From a checkpoint of a small transformer trained on Wikipedia.
Size: 21 layers, width 192, 6 heads of 32 (1 for keys and values), MLP 768 SiLU, vocabulary 4096, 9.58M parameters.
Architecture: RMSNorm before each block, rotary positions.
MLP neurons of a small language model. Each row is named by its layer, matrix (up: input weights; down: output weights) and neuron, and shows model dimensions 0-191. Each number is 500 + 50 x the weight over its row's rms, rounded and kept within 0 to 999. Numbers have three digits each.
Before each neuron's rows, "fires after" lists the tokens most often just before its 100 highest values on Wikipedia text that the model never trained on.

fires after: ".", "\n", "e.", " Th"
L9.up394:527596499430529456515424463438507568522462492529498464504577446374567498399489498595555482477547510531519478448567457510509556433402510443481487541429459541429516508556539435508452501458542449503466446493458428418540563541582454517445469486465553507503475526559560512424616479502511555437442428534418512503450500494429480492524611468585502505582469464485567514535579461479485487534550584395436465545498472529598424539484434602492471515433466474571520489529528492502575451554555528470482499403616524550493520545486558485595536438441485441536509563590431448497441474517546462511
L9.down394:476481436420387498516469518453493481571446539477534553559534424594567523453432529491517430515482476523518550483500519589459411499533505532533472607501487515500541509452504497501567416452569456446557429542446524532521510430492525460599447407485573563466538406527536488436456516500465461519506522454525469504531519485463477431411515498491509465409568567516448479436504411442515464456586466591487523626405571488510499521454473529566455500420447553364550383546482514538440534462491494579539521561515493458534442476500474487403455569595470575478527575454543525497490459442585430471

fires after: "-", " ", "m", " ("
L8.up499:535469539499485465505486450487468481510534401547453512488456475489455536524525582490542476515504500537573492410497551515527544428487535556470450457501517553528540505483484493478532500624617453536493501435459461573629472497483500507512492548401536516567503505410510514429518507488487512464503581490509490493548553485368470481537520601441513450481487496531438524515503379441503593421580458494558474541489459493563544634577507524422556393536553547499518613459561459452490472551504502410404535498490382506458538518478443386495454460514440491472547452623528501496457603570542458590
L8.down499:459494515495452564449533506512493504461463533413492610555442432463596554420527529459495538501479442507562460492545554483537423445466506545409476517430538485508480477566515455538434487533485544536622410422374460600599483562517492522505470493478506458464425508498542583467478487489543503503557512549548482579529446557475408502482524535443533460484517547512538507556444523462546588642478416553599497480567510586485617496498522562481482468553541413601489482545422518489458459522479475504433482419545572408542525548474530405475489470491447600552434504484522406487574523517523510460

fires after: " b", " c", " h", " H", " C", " d"
L13.up45:512540555576580630502463476518567555516489449586607505606481451552493516522437487496450508485529545527459572514444592473486506468454519490496502551483490514584582523541591604557492448430474457477525454427496594504501546345498498467447468525408523428448453515534479540488475525520591452526469475470445495542548515542494518483487573505526583409423566646528459521497471487529538464525476451541486513526445398570440555500537529501484561493571494459515515528455445447491471522528526565516535520441545468474406487493526565489632389503516492544562464458483543508536446609549540579552
L13.down45:541547440468442536643459512552508487445496515536484523574456541557529499442581458512484503475530431472477491450452549466421418480487460528532569378544487556504450541541521456499480468466387593485593502497564533582619446456487521469540515485449444490484500593424511469434505448481517457465513481438478500460550500458484489389483566501491493561455457482389494521443463471471563542570341500534478456504554395562440563534497473652497474451538449524423517517550549404515583509552580496546498516484545496506582552556589543531530462482506430538545510465506464476563492545576502471524

fires after: "\n", "-", " \"", " S"
L9.up154:563525497549398482412445463416516530486568618415451414535542419526510470487508454407521539470469500540587520502488523437458469472470543444489503578467438492475530538578484572511440557480552585501451514481421438475541527496490448498556511551531489440548546470489512458509541509450522536460546587447515505532544513443540504489516481590409514507495542503447527482560472464519625534625506514461508543447418494540496486490524546451453412508470505577428577555541492433470492501546483509559464613328516497504576479513516536536381560561519539558438601485507528507468383528595539486543
L9.down154:472493650497515488488553504548515475457543524522459452516549503537420512492486470509587498500557551601520442439481401540461458548532539502556480613533539460558505477460459555489501511537511452474565483406559544531450574457453506512535446499514529484443564504560525531568481472462534438537558511496439444540505576505503477535450452446555532529465523418466453472522406546555518495505578444473471524602361494452475466485475467554567471551470528499541532480456518494484588480495552430608497392404533581448640451466547562508434440497492478590566516504560567437477526506502545343425

fires after: "\n", " on", ".", " pro", " p"
L9.up65:534544442500436464516416493465444473492529504533504479427461486455561442514468480502563448548481521547612463439560423464565500478509497517460382454489458641423544522519563538549531464395431439564486446512402548547565544502447459493442486459515456527535488578469407379465636455550462489474462463559640499487538454521510469436413530468497491514465560489469478525475464528496465488536520451608480482547489530532583580554463557537553506538510482484518487366506512478454531535563545596444440571486425471498478492496565500421459426429480480486477461434445526415491432479452505555478
L9.down65:555465555431493457361440487542527415532539592443432500557498475542540564592536429485497517490534483514467452488489402530543492516437465461574445450488518542505458504473417501405536448527508420432526606488580505457485580553504520539495507510475496564494487447527512470434556579481448445584496509392532471612545508475529525466557551545464488565511423408561490575451504460591455538328498439514455566510412470495530507489426461606503516500508550496487448490551564567510445489451482542511547496485557454564424534548464546500487473564561474512505418495562601564508466460474516497420

fires after: " |", "h", ";"
L5.up276:550523562419477592461491410495456486536524460492430573537539517487479525528538585553566589530489487645526557544545569527525496454468554438552532372487552527562562526561495486472446616512492498563504553416378480483512444493429435531489521459496481516505526408457537516439551498472511474527446502399544488464488466584477513513447493437504557541534396473506616443532432413513555623540506384461455520469504456449448496490534395589527526461495489455515481517462365460439547532443475498511453516510467519419528509469468507419538443508500538537483502447493590516487506563588478529512
L5.down276:527600475575474471399462473517474437497456568516551496426545544460425525568539463557469426426475576524489551517515491519530440537417540572479459515586487512481488534484539538470548532557522522500484552407376591567517471420453542491443494506485482468429468544542502530487483527506490452492537527534461439590454452517561530530405604489546536650533423591445496489505518484520506480525600489588499466502561540517559445562513482441432590487519521463457450539521542565534496533536585509481549591552481385556556555491524414550549496593529581507629542537450474421439517499472510511516

fires after: " ", "\n", " 0;", " 1;", " 2;", ".1"
L6.up256:478510518529543504393465505445575523541415506574511521523609492478433460550589471424521494461505540458407486482448471479449541436459518479474426480482523469531486578436532502436544408544533486529540432490581541461533351458475453485503501511409479497394472526507470498474474431507423557459529500445529497553489477505463440347488490541495458462409514497433546480522488557495514471518553558495585363502512556440382447535614466480491458547500474487485465453504564438476448536445502480531554563394514391552438461529458556421529503509481474493431523366460537524461545545482502445443
L6.down256:482490500541504587642547468526418472465524590476543534533446487498470490437415526556469444502464563487527485490565533469576619477502428448557488462492507524457436504429446490424523569482504456404443500493566510476424465537444469635474472502518487521506624493439446586531461585516585439462466455604543551552460586533527490646384534514485518523441517482496497448508398575574507572483532537554531414495510474544471538536474520586620536516502501542449510524506483487486440557568580559559443547498505455524504542525469480407535568475500536445499518461531505485541536445477470563523

fires after: " 0;", ";", " 2;", " 1;", " the", ":"
L6.up760:490484608561490523494580550487498578539394475493495525520492521437494473500442456464513516458486444441536566440562455486496506527535415510541487608457497519527609519454631497569573430522509479517504655500476521410494358514508412478503477556475519561507494512488474508556496439526460545471560548456523482607474553436435493473444426468523545505509547503426515436457555581498519492562499556536555479484491477451550435468566437535495592579368464571488519518523563479452466517535536457477449568363481433537508576357472497477493452524491475511544529458418535497461523441438470536487
L6.down760:525429493443484535499418562516491449566570578468549516483433431570390435472559483578545421463502428509490436465571495529508463576446473507411470522524454542412433476461563548448519487392541465515542527491527552454465615475491489459515414464623532560535532539505506572609489470522480511570415468483493468520436526514454550593521615484582570459534555511536491492490478501508460451519540568516462460493473469569455510549486467561457613456549408499493615489518533532473454459585556510492571436528398511555582490469516453488550472554435550571468524426511546448507507558508464518573

fires after: " S", " P", " F", "S", " p", " d"
L10.up675:537494567490555545528438519458455502520501509441564540564506504502504484480533517503493509512514493524488492501546507551446475443497484497567592474449591544580468481520509531564468491435490547574518574479478470545516494432422521482473499474536610551617489533494388480515511495440564514503578629476594457516491592491550525373513513505384484452479598520451536573404619468470545487517525513534555461457494458624552515540557544449489608528473473532547650561470530427461479442568554546518504552510530471503464571519522421536604509464472439483484499468474604599534550481552590487501
L10.down675:489414544419539526558576523458501498535652518478514538500475493534498449568546467494479442519427473626620492479560520498437550502453583487493470464474578481568533536371414521533407504527431473477530490437508468490469485466465380498513529508499438474538443431462476425498436495430574395546512537535565494518505531390532564382451550499476461567505550509518509481454557497507499488469540535519435446516429474561442538520582506523502491457537496417495498474485569511480475483476507566481470520439637394475505557561470477522414526424415459505468439392503426503530497483439584461481

fires after: " H", " p", " h", "1", " Th"
L13.up705:532574505470558487544435521440528529477487585551545561501543489457490422528434501410503488508531543463523602450608499516565525544464535496471505601638438492445468439512571563613446493396498477506470485524482434432541475391463480499639476582539493394524466522513544465492441541532501476483502552505492469537454529525532693495543557576482551500395542482460480497514519527522552588561449521504491567540451502504410520541540473478455465580421484496563537524449505489526522521576509521483493530585545450471542511517434581478576531452589524442468422461407460524476482465539475512491
L13.down705:462618492520421535470511548545485418526553469425453554467447464625603536547492448539451452537595502508475488439574528489502550585459468506448466502435548533485581425506550515441509430503485439436428549445521490506437479530491525503471504551471540483437554456456483548555560535488516478493581420541483496458393481427547518476556550527462460623519477532551571504455404473400530485477472580518514531507615511532537446444519461523460592463559501543446448541577512424544470528421457568438520510488490522514403471554455409479407463567408496493476494547528487489407602524471436466518

fires after: "\n", "S", "W", " S", " in", " es"
L9.up167:565567479535540530485430411474477566426566556495569527585537437518481422508538402519531548536514438488488575448571490543468497522524522493539517587525508492555439473624482544529455463523501527590556554448468534479509412530546537493517530502553455461561470545521554534552465495469510487436489564474456449411528531462520550367500575555494469473512519423579515421466538477598553445502486483467509435553455551593491423527583585495517510413401426412465535451564574516418530478570466494548479492432469477486562605495495467413554505499458536418407540385492499505493492495601508467508
L9.down167:473390573509560378482523456413516541456459457487526477465453537443425476553482410488574534425556513540583486501481493444471473505531470517511485524482575517520599565535532411474482582526493425557430457521453557447528473576480498423473453465490443476595548487478498488533415571467537574439482482438430430450456563526484578519520438452528495525432427592524445415606502522537534466542446455417462474491428504545435520521454479531498452507408443514613497466493517545455530507637549459512502483525545516631418567522553503499499400444545548554557507499464470540499497503464443426522

fires after: " I", " (", " (aged", " ", " A", " S"
L9.up745:522501469442504555580447433513534447516492551503496507544477387435508532425478513471506432543480530495511443497523505488493593411559518532522472535389487576428527443515534553465461467451532463482557510510452540465574475525519407558480432523431602562397527507536567552461447521512434537531547639493530484489432541552484545496526531472445492472516471525385546541554485526507401513446580476516502445527450418463510410511456505506453500488409526483390508578474438432449510552415639528487456536593434481423480575516456490507532432545560473502526424464498542501459455424555508485635
L9.down745:445496554476542497523590543462601528484438449508545426494423451532492500630518496541566497444497531521573515502556494450483461540568465509473420517557556485545458593504498498502605457506462428517542553470592460548546472461567616455539421446483420541471505427492481484551481512563500500493479370538444520464495499353484484536381560517499578513450560620485466481526499450481584428483570509442466464503542412551537539405559453482484419467386490489576440529491538560495554455514547501461526544513568512507463466473503548557530506388505440547483541530516476577470465522503491406455

fires after: "-", " (", " \"", " re", "w"
L9.up730:561559492513497547584505344599528515511463448513477568500577442554510473497423569468487547511519458423542495497512457650518485523555433543405451464586520529549454496569452425493518508541475463522582544520488484441508517598535548485505425462453557594449525534512537518409483560472473522500523505489495443529403427458431537523479541523430516456447555511502527502575479416451513440493492470498554526549583531504492575490538446486407537488528430499453478571503399524581571577537585485439548512423537506555533440542531463356500539509451547482460510452602444515460477582455465457507
L9.down730:433473570545448549415424496514456557462527464548515523443537484457524511520479511567393383514430497534532542470508548478526478496471544562440462609490373521544556447615520471505423504421415468479517568499486498477528393629486550510580492419561563509546524481591442458468491518508513470535422454467474530487507451549515455516508464434408483489551538522511505411495549467441479536476505485483491524541577431484507495583511507484499561487512402415614466476584523477521644434509592569525541530482547536437529428473509538436624512483483499517563489465486517430499554570513451550463

fires after: "\n", " 2", ".", " on"
L17.up132:501543496612540549544384501473463446478499493545499479493563396505502419488519581466571436543575470438483426511575421492487495478460445528508477448466517526505453481487511537483442524500434551585540387457441481509521523511531451497447410528500527449563382539470410559402588469547545508457498507609506572454544508503445466444422414476500549481471424480499501444472561451598565516566486468515485512494522527582470444434518488533521485481411476418561425489492496477462495469553587507523565418642467549469522529487522494451491435516501440565456430598514527415486397477493462518406
L17.down132:477607479482505519459463450443421565498451465588560525496466512473488490547499454493465496502512526532490440432496379505523519575617527454527487511426422550574512552469525573503557493493579442459522501563403557532474403559525476560528509522384485519591447509501509541544488493492495524406616408432504512585509546508474529465422569569587464443594511469583545566503435490435478543555497568534453413536425444460478505541543531567538495462534510474456507538533476461580424538441510497512545541472512473431447484455481489537412421526471526421569425444533535596563553485465394464534

fires after: "-", " \"", " (", ";", "\""
L15.up438:461480496453448529513383464477526510537475513422446499471535480635523505485559530459530512503456489443583514468534350583536517395504488481476429482400506590529528495527623578427524471486508456550523534502444434487636548524495493532512510545444505484543541472525523469453494525451566445443495589488413541462478531580455649483500505593442492478416461530495495522471603417556467481472475490530452485524466472578492489519446420563475469533479481529521521487467499390554547551481560377480426522520538410532421519507542487432446518487493484479496414402547468534481431476457577488536
L15.down438:578520664409488429447569481535493533515489573467524545475539412447493537502506509537436513536464471339538519529456496535451498520492540502481415461547494495424484524438505465440521469494536604557545523520511511468447380513486437518449493462490477529493537502508522608422476483496486494602567559402503419532511450571544448499551586553404545504489484560501543551461459497504571567572543402518454490481634422539522490543489511420498509406520459470541451558537494520479525426561496388518516545593469459531418494401446510580508504379502523545510508548500500497501483513518495567526